{"n_layer": 12, "activation": "tanh_gelu", "init_std_o": 0.0169, "lr_head": 0.0432}
MLP neurons of a small language model. Each row is named by its layer, matrix (up: input weights) and neuron, and shows model dimensions 16-207. Each number is 128 + 24 x the weight over its row's rms, rounded and kept within 0 to 255. Numbers have three digits each.
After each neuron's rows, "fires on" lists the tokens most often at its 100 highest values on Wikipedia text that the model never trained on.

L6.up880:140151120117130099159157146105124079136101119104141116134097089104130155126133106144135110139177147090144143136084135096156123131140101126134155150133109147141127123120138164144140156095138138133189135120072132123124123173124126092095164105135119117118079148125100158119162116121112104159095164119100083124133109105109123150125099138126143129095128112123112097108139116149085151100155127125142168119123126133101159139084109092133082137146122112084177131160120113128149124135159134091141167150119112101088118162153112157090122093119113105167149124157170061101097145110146126139
fires on: " and", "'s", " to", "A", " &"

L4.up479:098130154140149130115095127112170132138125107150142130124141109109145147153092186145112072118087120179127150084099162118108134103102174144170137116128110156084159128137089161160133147152114129142127134122165137131146123117127101105102114155151126151131131125109092168097100136113165116144100058095138082134151133112160114123129115112131087163133143154118108102061139148134113127101135107088170117078120098123094133156077149101093131132149119122110139128132109140113122138149168135136143133112111085145099156112155125110085120122099126108149127086151151127151114127205116118161
fires on: " cont", " en", "ically", " int", "ely"

L4.up597:124136122117123133139078091126111136153124128099165111129101154110110163077123082122134124161125147130113146122079111098196138116157136154145150161155097125105067066172130142157108149122121104087094123121162128121171117113140124147136189079137113138124120148134119152142105168133118093107109125104120140139160157098102121129137130136128127114086142158094134124139112144087113140171111133151143128158149156148093121118119158116121095140171132119122114117151134159091149213162153125138130126144134101124138130083114143160147164113114107128125143168140102148089123124112116128131
fires on: ", and", " | ", " |", " short", "a | ", " were"

L6.up785:142113132136116135130105110126152151103087093102147108126153137125140163123094130120141135141112126124136153171100122119115116168116131148138125154102154122099146158121164117141089094106155078134154138116120152118094133082130137145084104125140132101120136174103148102147113178153142167104100159150093123114095139146129142110148184153134128128128139173085115192096140129138120168093164134119105124123112068120158149138095112081093164118149067127161155129120109070123123104149128132122119141144139152103135149097156098117109166109104149111151065149106123136131143160099119110123
fires on: "t", "ot", "n", "(s", "et", " of"

L3.up85:118135143132135106085162118144080129125132133144112152128102152127118115130145084128139154136118154094159135122126121123138125116103207112159123108144128170137125103108136129110125140104094099142161137117159149133130080160142107178109093132142134137103159136122133138152128092107112170140165138194150127149123126135135115113121148119123124144097169118130149151132171161116123165107131092113143110126130117129178113086122120098096137116142131146090125097111154081132125111112150098083140146113142097140160115029131117118127145104172109128115120188164116110108123112130129078125
fires on: " prov", "ellow", " Den", " express", " meet", " make"

L7.up418:117134126096148120139120156120117160138125088132121105096132158148123109087153102096103117143095142153129125123143113130148163120143132131132102153119144096122122135166150129119097119157147126137135138142184134138073109131141154149130154089156130122079165162118163113138124150112105101113113116144160163092090136117111140118110158172104153089131143138125127193113102115157135157146163121172135066111111086101117149091115142114149131136107108099156141138120142121105113109146130139112144122107155165145163176099125097133104119081120143134119118159081125082177145112123150141097
fires on: "or", "ant", " and", "ist"

L4.up8:130193135177157126098135138091139151142136120104141124094114111118127126131089150152098153118102100103121111153140144120125076122135134112112121141150146130132101110166107126136162144110072119099134127160099179128100100111114124109159124118107134152158100132141085123169125145177150115129128105147127171089080132128130127145126201153108147111068161192131114140102117108108117091139156124106147102105121150121116138144150157074152154110169102161177117121176143169125157111106092124120146146166137150123112123145155147111155128109126129134122163156148140129146126091132168175167
fires on: " |", " |  |  |", " |  |", " Res", "s |", " |  |  | "

L6.up877:124122124120132119141113110135120155098104110124154110073082123122084134110138147147163138098148164141140118153115123090152130091135129131139117121082129108127128149148160103152095135109105121116113157159158157102117119128111162121154160108120089131149136154130134093175168125173155109154119117128097105133096147143090139155118116121107131126116106090150161155121134139150128137135099114102159127104193117139107109140125146141131136068139135116121088159123163106125145146125122123148121151119190130099137123131180094106101103127161112136142156149147118159138201153141123124142
fires on: "ne", "pe", "all", "m"

L3.up839:141111125111112139161154152100152118149119117093131102124135116131179120124106082093128146126123138142134133112138131144149139176133104099091101143097127068125117133164125128120132138095174149166168128085139093100142153110130093089100128114122107114152061154156102132116109151144134101123102105112124134125099168157145148136077101144135077138146116125129132103139136101112153108124104155133108152130106099130116118122146146088161088080137185116093131146144100132150157153133127157146149113132140146106151089127136126129075124119099119136118138093097114128133128081110133125129
fires on: "ra", " % |", " attempt", "| Party", " died", " list"

L6.up688:127133122111152067159165122131129139154114108084110109080136132112149132135120104153157146133137117142114105134114115121123110097143088118095144139107110144094151109085130136115117133136132087111111142117121115147079148118097154118094137123120109142151128171160116138124107143139105086123113125108169161159125108139076106128133151125109149122115133104145126107141146096107139141142119153130163107158173177134131138128153110107110118120099121182120119145078127138133118168134138122169091144116132151117110111118136128153194140084136122145192151128131127101153108103087138132143
fires on: "ish", "an", "ana", "ira", "ese", "mark"

L4.up893:169120170116157106113125140133126192175126069086106136110114110108134166095115139133164059116126142095133136080083145123138109134125136101157154140103094122166150162133126125153134132142145099141141114135130134133124145131114138161123125133112089147134087140140171129105132158135118130112123091207134127113102116157136148133123146167080115107109136149138174115116126120160095104142097104160137111102129086132166144131090151111127155166154133121077128201130104134119134145153157106123148118133130114128091125117184147125126174108144162110139151100143180118135128093136165150151
fires on: " | ", "; ", "6", " |"

L4.up111:115166144092174125149106095125153165159089057116095134083122149132110150112118093110134141144143132114160141136121139087143160094081142150156109096136095130130137134101114107153104138107125096157159073135162120130135139128125100116105142155127136120143106128111155130113121177097125097163111106117101129134164076093177141109136099180124093113125132124129143127108116154150141095090121101112158108124132120123177148148130157146096118097118142128129122148131134137147097110185157134121125135158124156110086152131100169147095134118094097090131129117148172081154120138159104119147
fires on: " (", " |", " | ", "|", ",", " \""

L3.up570:127118125179207141116116132126134183142132111135119128097076134180142102101106169137121089110135101083127147106130132125129139161125109112140112143105065119155097138119129111152078121155114071133118090124136116161120100141124118130109151140141099144119129158146132101101093162126143130131134168110135124079154119150120137130129093143101176109125119172117148125141141125134117126125127121167073099102131137078177143135144153133111113138108124157127103175097093138107136140129114141140122114133117161158121151112134103131158136129134133113171100100112146096089139134105140116140
fires on: "\n"

L5.up485:104130149114120133108142098107110181141125106133125114135133181124108141121126119135082129169153132083122174146108135128159161116155125153125131155125109150154126128114160095194135112136164128092130096152116122119105166118115110134169152078166147086116118109140107113099123136133121099082104103137107142104145146130115136141145173143147130085100128129139136158093098135155056100132145148131130074136176150135127160098110106108129126132098092137157146126119149111121126174148143101128126142126173103120166154128112135169120196105095103134163128173142135163117164123132136123116
fires on: "er", "ers", "out", "ters", "ists", "aker"

L5.up444:104115146133156110170142094122132156138107112159081124123136133140160162122157119122157129171131117143160183059136152161114127097102172117129133136135099118101144138112095126144152153103116102140097136161142115133137174156148079182093090127126112084115103140154156173149124093158128123165120144111104125153142102116118124159114125124113119147124117104133147128140119103122120124102120117125099137117112081101120166135092148120127189138117114149102140165078141078168101108110183113129149156139117141112094142107127144138140123173101180096105145114094129106110125141154120111130
fires on: "'", "$", "one", "\"", "ight"

L3.up401:126128144098135102179140188144131152146131106124089140113110181107119144158105135118100142158095137121150149148127152107127113140149143132126119092121135136134159107156167124118132145107104126165177105153143163150116106150134143152131112109142132127112181135132156113151133121108135095137127134133092128143114114140115136131127157102124133142091177140140128151117138144124089137192137110176170131120177139141176078138124126138130134080148080140126109139118137121155082120132136108041148136125131095122096097051136137115122147124164107114151119176130142175144139111097125115106
fires on: " prov", " based", " served", " such", "arried", "quar"

L4.up849:102119102138128150107083105121097118167100141129126126155126132132127159178097111113148091110134131115113136124131205130157098131101137139149160173098104145126108126097166140142164162091149133133137108082134121146079092157123076099144079150125098138138104136170099131124110104124133108191068166180140155139104122146138138167124109121132134141098121111115125170191190122091092132101174129126116151152162154132171147094132139103158159189137137124117117139140119117129154128172119118121139159144106134128105141155121121157180165107176138125139133117139158119089128143111120086157
fires on: " (born ", " (", "1", " played"

L4.up829:144129131157136121105140179123172117136130111153084120157092110103137131115118111135141080141132130095186128087179153094140135108125125137122138107084102136119118104141129136122108156084119103130136120120130140126152135142118107138103136126155149154123161140141153144126106150107060107132133112163130131133111124175155122078103099136102106117121136098122129162168120099158165125100102126135149108139153105128167125141115147138139168105115119145044165167119165127121124117169146166117149127120115089164128108147137150143112109135119124107131137081088184110107130175196122113147
fires on: "-", " or", "ar"

L3.up596:108103150137165124110116120136141154169094093130139123097089141095143130099116131111158141119096139091149153127112149111158142110107104126160128159139076138141123113107138144128081144090129082138139114123120136125127127119129121131165127144163095136163107138136127056107090158129119114158138122176130107175181109106129129130111160174145098102101134119121151126100092136126108106137106106169126108092141124099175133111096184131060143144114091113139127135149171149158122131179124137135148126133150151106121120140116152141127149142101121082143134124186127070114143143122132097160
fires on: " the", " | ", " The", " |", " |  |", "The"

L5.up151:184112130132145131154120137114122114132103133113082133121116161102099125111140132128114140138122135114139089142144128126108084102084075111100149121155118159134118146133193118181102089142145121093126098106193129110093110100116163141115143089126111148135126130145108125141128146078132116110055113160180132113129085139114129090138124131119125128142099167144134151088113121104147104146167177154128133144134137138131087075134140127124095107117120155171154120112190117148155125140145120114117132146148139122149146152144123141135133141167125103113159118106146142149145086123166130142
fires on: "a", "s", "and", "h", "ath", "gh"

L7.up459:105093108113130161126127081141128109129143142137127119140127149130128134070115101112065146123095129120104134115117107120110165126136109106153133163126132134171074068131171157140122153159133145099109116176118148128154134127130126140133147105176125118112212139118167094143140145114074101108144078124119130101129100125100113082114109164135152116129124150136121106111115173169126155110122120112116127117085099118143111125133158119143117176137133139173149120137152178130118171135127148143116096140126124136120157077115123130126157064112130138129130139132123147095102182132146139137
fires on: " | ", " |", " | −", " | +", "|", ","

L4.up707:121195168146171074107131140163164163178132090117082105094100138131119133098073139111140109130134129097139138118113120110168130127130136104110137140107062129147118107155113139170112144102129130111114093149136164116162112128112093143106125168094140136129095150125134115123099150135111125135126098136155134107144097151121117154105119162098126080088144172099163132143166087128117112121136096160141102095143117106160125122087144131112145111115084155126141174114215119134107132151144117148140134115156143143112107138142098129118124139146131064130158125120165109129130126130137112154
fires on: " |", " | ", "\n", " |  |", " | T"

L4.up711:142138145104140111140108154129139150129116141077162124101140166148120150111152097116130161156118104109104145138158093148095151127129077124138160128139128144170112087095155156103133163118167147119120104166135158154141092153119112180097126110124084184110118140119155137141109132123138131109112106091117169108170107132111133112092148155119124129114162131130115112111121130152105104143140139142132127100133138101117143142141105147104123099116136112188114094099134132173099147151127139127119161119113104103113131109138147110154101113111117092143098127072126144125110097133155145160
fires on: " her", "ed", "lish", "ay", " his"

L6.up864:118127178141146125143102130149144173149156119099129132080115164122148159141101126130092134153107127116117143182112156152063092098113130134151153097114135138180141146154138136089123129100155082116149131138135112098120153134119130106051114105148139102156127114128174127117140132132130115113123142133092147123158121083135127140111100158123092096121188097101124118142124137070164153088138112129123152109101140114133149112092101114104176118151120130136149132139148106106145127143172160133113109138127143141113115161167132120133130140118110084129151108094135074165125129114102152153
fires on: "ard", "al", "ad", " of the", " of", "ot"

L4.up98:138124127084129143132109084128108118118072105098141115127120108126152120148115077109166119096111123123166143137098124141125063094161138182155160128125132171113081143147167125151103136102154121139128100106093147129128162136135129131091105140124076098182122124118153113136128133130147143142143093113119126142127152135145147137139115114118147137142137102116127159105126134106158156141100173186109128166151140140136104153111111083130173119155127153081125128133141114124113072133129089089068137112093118142102128165143126156103135144157161122107117125165147123127132114090149110130
fires on: "en", "al", "ous", "ly", "ic", "ed"

L4.up917:149145182152146078084135120162135165141081068121186128102082163089131125090090130131149114122115136140132159106096124128171139132111147076112150126124096144175134112130129155147133141112098097126142091166123109139125140126109123140129138150131136131117126160108129104139098148116125091152127102127113143077133146119093127155124152144124107105097130166145165126116146125112155103139127060134158073098142120088137119136100160110153123159173117126144123167154194153154095135144148128130133137131113152100104110107133132131127142151133127101108132097123167089141135106115141131138
fires on: " |"

L3.up171:121124127167186103131096143130143179154129087123140127084099141185122216110111134108094100115139127088119136076130117135129146118096093152150134125098093133134129123133108118154105135083131097148148111121111130185139110126117124134141142159174111118109136145154135098118106185145119092159133107092116163122148115199144150127103118177110137092142141120140131164124158139156159111106116112139110097084126120109168145123128121140107157125102111139125121144096119124141149126149110131152108123155159157138114154145140115134156130114122137115161101111089138090108118133130133079134
fires on: "\n"

L5.up350:161129132120136122152137139143101113123114108159092134137137147069092142090117118124127151156105147107161141150158112120115155126132103113123117095118130145145099125121168153125150093098137091134105166150107136154096113145127165130084121110122147101142128140139169103111158132106128111130131146128067126118115125184140115106124164122097137073126136119081152106151117133110140106126096117108098162145182141134134116080096099115161147115070144143088130146097148068141118135111168123097141107118153129134145135165174153131127120127138142112119124108071126141131170154128140156145
fires on: "z", "ock", "k", "au", "ne", "arn"

L4.up74:094154129091137096102105125127120137124131099154109131133138200122162156136149138137132119108121118133115088117117183108125123127097165135119131171145126106116122146166091159154105098125111148074106149109154133184171127118133151139142108111113127138112135103166126157083108169112142140147100124136189127110099121140158124148126129134127108145130110115140124187154127154076103092140153109124143131144163096097122113144115106135121167127125122170111119149075126095104095129121127108131172128140124130121150158144161105126111093131157145100115140113129145089165132176152109086146
fires on: "-", " ", " football", "Cl"

L6.up822:132129143098128129126143160149150121104110116077086106090117093144106128142168154142107149119132134132126125154110114121152118105142089183163144137152114149146151104164154123186089099121118125111108157135103129127111158174118202112119151091130089141112141136122105129104142099115092098121140108124138126163119153143070131099133130149129162167114092137143151131114093118128120135142128163120137145123202145126096132149132133126094140124151096120122119116144129063159139068134148116086110148149143150120166129123144120129136186103142117125152128146109167078118096137139148106167
fires on: "r", " of", "A", "m"

L3.up728:128136164158166129142110116132132172160134108076122126069063138180127164109125133125083085115160117090079130123122120124144134135121121132121129128061103135153133119118096123127098129138137081147111065120127132165143123125136126150134147115115147150145106150149122163102100200123141128132108111118147153091146106154110126128115088161105155091123139138113120127135128128152141124132137109149117097098139121089175154113135157140076165127107109112118128139101120151140136142139120141164119135135151103109122171116127117130139140095117141121155106150126108082096135128121139109151
fires on: "\n", "\n\n", "."

L7.up469:111100146108147117165129119172096143127149147107126139118117152121143160106112116113131093094075104097148108129142152122159127109147104151153219105117150153133135090133119152102086173127143148142174126123162147101085091130138126132113120109111131143130167113089101115141110121155142115128082124130104107139112140102111146163149113152119131131092153131095149137137182168143074165135155124134167111096128126128116133125120106128125131134129097089139118141108133122129111129099141144111072111104200120151120118130157164113156156095126111153170117115120105156135143111138136105119
fires on: "p", "od", "id", "cept", "per", "ad"

L4.up882:097140189115159084126093143137090170163083110138125117109078156080146174127113137139130124129124135112148127112087128094159105118111124107138143131114085155122117108098144172132135105089142120169135110140107164121113139119113125168134105088143088117128106128146137087121147163125132138163138101142127119125132125142098143124115122143090118120091137129119134166118145119130107115106144094140141107095156121136160130125072158134150119138138093134104104218101176116138088139159172115112147118137173112134099152060146129164145148123106151089116172130133146129099142113158163109156
fires on: " | ", "; ", " |"

L7.up383:165124152162125135133147148146142096135135143068110117151133146114124126119131138193143114145123143145114111103115109117120121123155133095094158107113124111143154078156183144152143097095099118128163152142115164091082144158175153116129200125169065110123109160113127115128113085081101154128096143151139137137128135092145135133124126164127135128079119136145157108148125091144103110105081082109144125101152155152126135129122149104136107143159119133149133155123118121181144127129128127137105134081122128108098143120128157142098184134127141134144110153102116090137137153132164095161
fires on: "A", "l", " across", "T", "m", "H"

L5.up8:141129122149139101139098098153190123123108094117122134144075165140128143112088108119162132117160136122129101122129113088141104106131104140172152136106092108143154116103122109142072141121159073185130135136117130119146135144147156127191114139146087098146091157119120100131142166111188120150156108135124128160090129134175126148108128148128131153134118116111169111139137143121156130139100088113135145137162135094161099160124117104111138148133134146124074135134124132166090147176140135131096129082111130080101078144141131122104117109202135131125132083142140043121160139119129133123
fires on: ".", ": ", ", ", "q mi", " "

L4.up107:136121189112137099168113123119131159148137126140109133128133161132137165164158136134096128132129151145122154114131137119087167118117134117156135123114114123192148115126144146170147113144106132074123114163141094148106129138118126164133134063129126126157159147139148129143092185120103090105082105137120114149144129129154125123089130140132139126100173145166140143144126121107089120165144107156130090108107096150154121110131171093085106139134120125153159110140142127128135124158166145151120128125119144099132132057111161141158136096123146114121130156116149110107124171090137096140
fires on: ".", "ive", ", and", " and", " with", "iv"

L5.up714:138153143169146130147106119126097103171136123160105115122136144110102139129139108150202094112099140138117091143103138096146128157104086159149152187139111123157150080084177139166105155111155134156121110090112097105133146124134084146134105097159099124143153165156146101142170130079129094103093145098117133124131139137141138139129109147130135100117113131099152163149148146141151153129115150106108135141153109132106138109110103086110094125096124108126160147114098157119121099147144155107122146104113094115108126111173153130138126112171085124125136125149165098152141149131154125117
fires on: " (born ", " (", " / ", " career", "s ("

L7.up897:104158131105150112145133166190154108094139151121128125094118143120117126115124144109107139119119196097159135157158180100117157142110135158138144099113114141143137133091147093132139116138127083132127149114089101132150111100111134119126112160138129133093128112087151133116107115116114097092122201099123154143169106097130121145102132144128094110153156130086159140130147160077136117180143122071136140133122109141108141137098149134105149122147082132164094140132130172136141123122121177131157155129111207145129169089132172128098140146115141167147125130123126092118131130085171133129
fires on: " over", " in", " ab", " on", " out", " of"

L6.up100:133171155146141164128149131111114105142116114145133124155121132118111147102111124125118108123145134133131157133079120105121170157126173101132167130140113137130112148106190147174144148171121072133141107197133118154100140151107137144160108126168124113123184139116147106156108130105088064108085122123115143137087088136122125090171134134107077134099104128130144132202153147150111135107123122132111137131150113103104123098120142140115096143129113131183135129129112148108154147111148092140137126143140095096104196095142089119130182106131107126142113157158141127153107118132136140165
fires on: "er", " | ", "ress", ",", "11", "12"

L7.up945:109099153068140097125109130130102159117138121159113118109125185143144153141116114122098138154133141132124144144148160179097135128119140127115149117118120163165145126130116126091109144084125101137134101125120113134113116166155101162150133126143104131121192109143168096101112150123111132165136166107150196172097105138130126109137113143131162092139183144106126123127113125101138093163128100141149118129114119143157159103146124084094114124123100150121185120111158146122091129162151102141129127109114125113137147114154142152162128098155136104145108130144121107080094122115111119201
fires on: ".", "ove", " between"

L7.up684:081140148120137104135116140119135156110146166147145115116139148102094155116130118143137106161117137079136130113121148099153120131126146108143173130169155172142109128122154145159143129103099129125138098152123174133133100112132150114162152115144090101113159129135090102107153176156132097109108138155106160082144144159145130168082169117110127128114131151126127165125155113166041125178132103163194104110121127146120169100110138140116182103098129141104168085123151166101118095112137132095122138127137122144142134133137138136084122134134129148163128088091117144069178122131158123114
fires on: "ing", "est", "ers", "ast", "th", "out"

L6.up201:161131147148142123090106107156101127167119108118124120115163142173144074116081084119150114096115122088116107138144144125139126132106107168125124179110106126083164138128125095155166117150124122072150097187166121129115121123121127161071133069131143115130161146129145118120113152106087102097123093134162158126160143156107127143110166131107143128117133145152135165158126102088132143096155111102136092134101125099145137127115119123132141139094149134101170156082116111172124144110151179118157184095120151131133127105128104132140149129172112128117158121124173127157115126150192099089
fires on: "á", "or", "ist", " led", "ad", "ir"

L4.up75:109158162120139111127080086123109159148101060097135141118131178125094175100132146135150097121204151130120110097085154101129149095089143111152143139095057117139105134130169119186102132107135075088163081117132105133117132117113106107175136144150105089142138134157107108131121171129150110129114093164088160125139153120133140146127150169124139110126117161085126148121137118069112116155142126132138123124151114118128113123120123114114090159099140112145127139145146155135144206170127146128153134123148088089118101147135146175117145152152119101146143138150118128141158152095108092144
fires on: ".", ", ", " | ", ",", " / "

L4.up351:130125164120141129148117105115158152147113125112157100120128141151108134104119119123068127146077132152129134118129091133165118105121102087138190174110121140144132145126111119191118165122118126138114104151082098153105130128133121165134117133172139111089148139127173120122106134105107106130147072135137169123113096152126123090106134163157104122102163102137136102087105177135120132152133117141131100108116107103147195122130158134088150124115088100159135109131115161144156136146127151144123158154136095104073169115087153133132186108111140124159077135149132091126096122149124140145
fires on: " | ", " |", "|---|---|---|---", " |  |", ":", ") | "

L4.up230:133134141132164121127135109131152197153140106108092125118096117148136145111136156122109117118140142100127163094112105109155143126091113080149118128145086147152099109113158125141112176142176060124110122147104135088104139111119134128079113151154121118115103149159124080106146132138135106149166097138159124131134133128112117105104144156092119110127167143163136094109131075129110099108142140135135108106139110083144174144120167129092104122116135140103124181082171121115167115154139145133174138132128160111114145121175125115078094118098118102138179080090162145115131091103138133145
fires on: " |", " | ", ") |"

L5.up192:090136118141131093107098127153110150141114104135118133159128108136128181116084152110124097133073128116138211135137174151117142102107100136155162129144117120104168113107108147163165111130121107130139081120107144121125097144108167138106125128119085165123154105090150128142109143125143103155145157129133083178151095125150139130158113128106104137109154126091127133128141165145132108114130110116146084069126159128109127211128127105097142160113138124144176165156126099155119154138142174099093137119129117132119107122155139170124117131122106115138089126121134146115104136137168080119
fires on: "p", "m", "u", "ad", "it"

L4.up175:127165171154156116144110128100181181155126099113133138080124134137126177096075126104129140100091143099168146060126110113145132121136120143144127163143120122125153108138118125165130140149102101140134088157084141137094134117096121166086146130150117136118140128156102113109098146156174090113151098163144105087123138113158165130122153127119108133109142146107162155112131136170127100104096117076182115114131111129121153141120174119106137110123119145123117147116121210108169114153123145116128117139112129139033087097156128120105142123118136144135164131131171126136126099148150130151
fires on: " |", " | ", " |  |", " % |", "% |"

L4.up1003:115119173111139135131118183112152132155134110132127140127090186111124159146080114094124124136095120127187120151149125148139130108126112156154149137087097110126141089091146177128196122107136122117157099174136150168107112125136137157104073087133081168141122138126162140136122138135117100135075106113104133139148094113168147081111170127143159111093186145116146146164147095119119098175127141159154110123155116143147122128098119125120151151111096126101131141139129161118139107149138141145163126088095127115129083108157175166137130117148128097115138117108147140091121113119123118141
fires on: ".", "\n", "\n\n"

L3.up954:119118139137131105167104103135195161135112071086124145119127156136163146156156166140094120132149136139158127140138098112112089145134132147091164158131144169139079152155137156140137118130142110138115126134131160157126103120132106131150139122124157135111178110126144138135143106117141086132087131142158129126144086138090123079106163129126126126125186110146131149127170084119095145133140069095125104118153185107100090125102126113134171159125140136140089135103146131130121150137135125085142158135120145129157151213145122102154115121110128133105129130135119120159150141191148125126
fires on: "ory", " fac", "inem", " se", " Party", "road"

L3.up535:082105162108148100187112125131125114119118125166094129132147161098092130112116116127130125142154155146178139132117078127149097115138139167096120137124120127163144137166088125143137138119134154099185148120156098088150087139133066162151114113139112138138105109151147107122130114123122118110097113121141137126120096124121122119135114115113090126136109113112126116109169146110134133173088056198149119145150145094121099155123090165142168100122167140163119128135134142086123174137145147090154131136170131140101112159153144133131177100077105130134127147106163137117134144085150166126
fires on: " turn", " chang", " signed", " fre", " such"

L5.up814:115165122104136099159075116157140117127127088141123132144115140123110144137119158139111112161134176132154158097172151137111162145095109152113127088114129158152151114101106120135124124120156092123162119139154117129142123153118150145109148106109104117132181124107139124075126138114143107129113122124161127129111126091133138107092093133124123118121147130153157153142078111136119126083105126119115127163151120154115121117131064089137144144113146157092142134127122077168138143137135134143132103138133154128150136110156124168128110141101147129178080113143116177149132119112096119140
fires on: "as", "g", "omet", "m", "k", "z"

L4.up38:118115159173158083097099140153157181152068113108108111125080150084113137103138119131121107131138128090157136133090172115116120137147129094132124131104096153155168111110102134131126127088158080160133069091159134136142115133131107153106137122128114104159108140156134137110115147133154114160127134163112103127136108129102142182126125176111123114113106165123154168150138089140131094158108099153117140101147111129165132143105131134110081161100143166151104208134172125125110149155161143105123139092136146113119098118140126178122115137149116096105132116158169128106130084111115140141
fires on: "-", ".", " ", "C."

L7.up169:107108119139135142186103103131143148144121129111136105139137158134088070106126146180117109127105139083174099173117088123144135116149140165148111138106126154105119105120119135151135094124133126124123142128100113114114111091159113163101128150117128130067152141126143068132139134128146108092135153137138135102175101132124149161095146177152132114139113144134149120163102148152141140149170111112111121111139149130124138143140120145141169168150101082105095167124104164078112121114108149118138139078133161112138134102123122144089175074130155103133114177115121089148135134123156133118
fires on: "it", "ot", " in", "ay", " of", "ld"

L4.up907:135099119135153116173112130120141124143130105166058117123146159158119167114117177107190172122140121110146154139109153088147147143109127170130154135131116094125140131102150127183096148105156054132099135097140103150114096149146128122115145143204148119130135143165126138088147162107133133158150154167163139089110082156139127161097097154137111135128108092105146154131154125105112149134122091104135122113153132080159155108149156096137112136129124147079121118123128113145121132132116148117125151119142161129145163117106136123114174098156145125149134134133112094117090145139154067127
fires on: " ", ":", "004", "001", "020", "-"

L3.up10:117153097095121152128075151117113111113151052147132120135155156156175123143107122125117102116122130121094114121140170129100147142127048147115127141121136130093089113071132138128109160132160131124120123108132160146125108106118158115122146123136139125130116123130148147113126175114121117161139141101153129112118090135120140133119133144137138102136115105140118120188081114134129116130144126094148121121121126125108129125086147121137137149122088112154066117139138115133106117126129148156113121092119138113113192126087115167082094154102130119126122127153116129118130117127140120118
fires on: "%", " Oct", "ult", "(s", "irl"

L6.up673:129086113098136106133126131129148136100111119155117114102122135142142093143108116142086148113148130126172146121082139128163112125116161128098120143117171138126065121143121121153109142127153114149082113132135137171138108135141121133092140117145069090162142112129135130149137130122139132147119069057098123151126149090093137142106152122147113160110137128135135119170145134143128116172118115126116110148138100153176153095135119156110147085116114151128180106115120122084124085169171097080133145139155098130124163168129113117123114126118185118113167169166174118130146107164094114137
fires on: "ing", ")", "up", "al", "ed", "er"

L4.up579:143136107131169133129106155166137161181114143162110119121104107129082106114098158188171159136117141131127119123155063138124125133110136134091094101100099173122125152123137130175154159112137121103161154111107112136124134134114110138113105140143089121091152163158126082123100111147111105150107130115138154104157114154120159131154131134106090064132133146162135139127121112136152111132148126126133116119136127151168133128108140150122128151119127106094154155130183164171110079144159144116143114113087080159083178136132167130151150144101104089162119155103161126137124136155129099155
fires on: "-", " or", " so", " dec", "w"

L4.up304:139126127161144135138122149146151103135089127153099144118132126125144157099117091119151104149182134121140180162080172097159184057144084146187118140136132136129145119127114108126120108122143114141156086118102141137137112158135138124143136157134122096148149185117165050146151132094111055176101141133155120141143138089145120121147094159108144096135135118103158103146076149132158114151106117110123159128153111082105129124131119101152124106121134126088108134143111112092120103157126159133099124108131135118157097152159139120066159106169100111153140123118176098085129137114110099117
fires on: "'s", " and", " at"

L5.up983:100126180126137125115116145125140094151143119133099118130104157103147168140091130125121134136065127129144116148160082135140161105120106096130107155088115127161127083135136173117163136137140136107167108160111129141155134116132107166146112050181094195137132149136168123157121139136113125152098133150124157129138109128144130120081133133123146103115203149135158144163137096125140127134129128134155117110102132145162139118086131122075126151140137120112130126109184136145157114140133175135141120087105106123146090115133139131119139083134118129152130106100124129110150114115148105141
fires on: ".", "\"", "\"."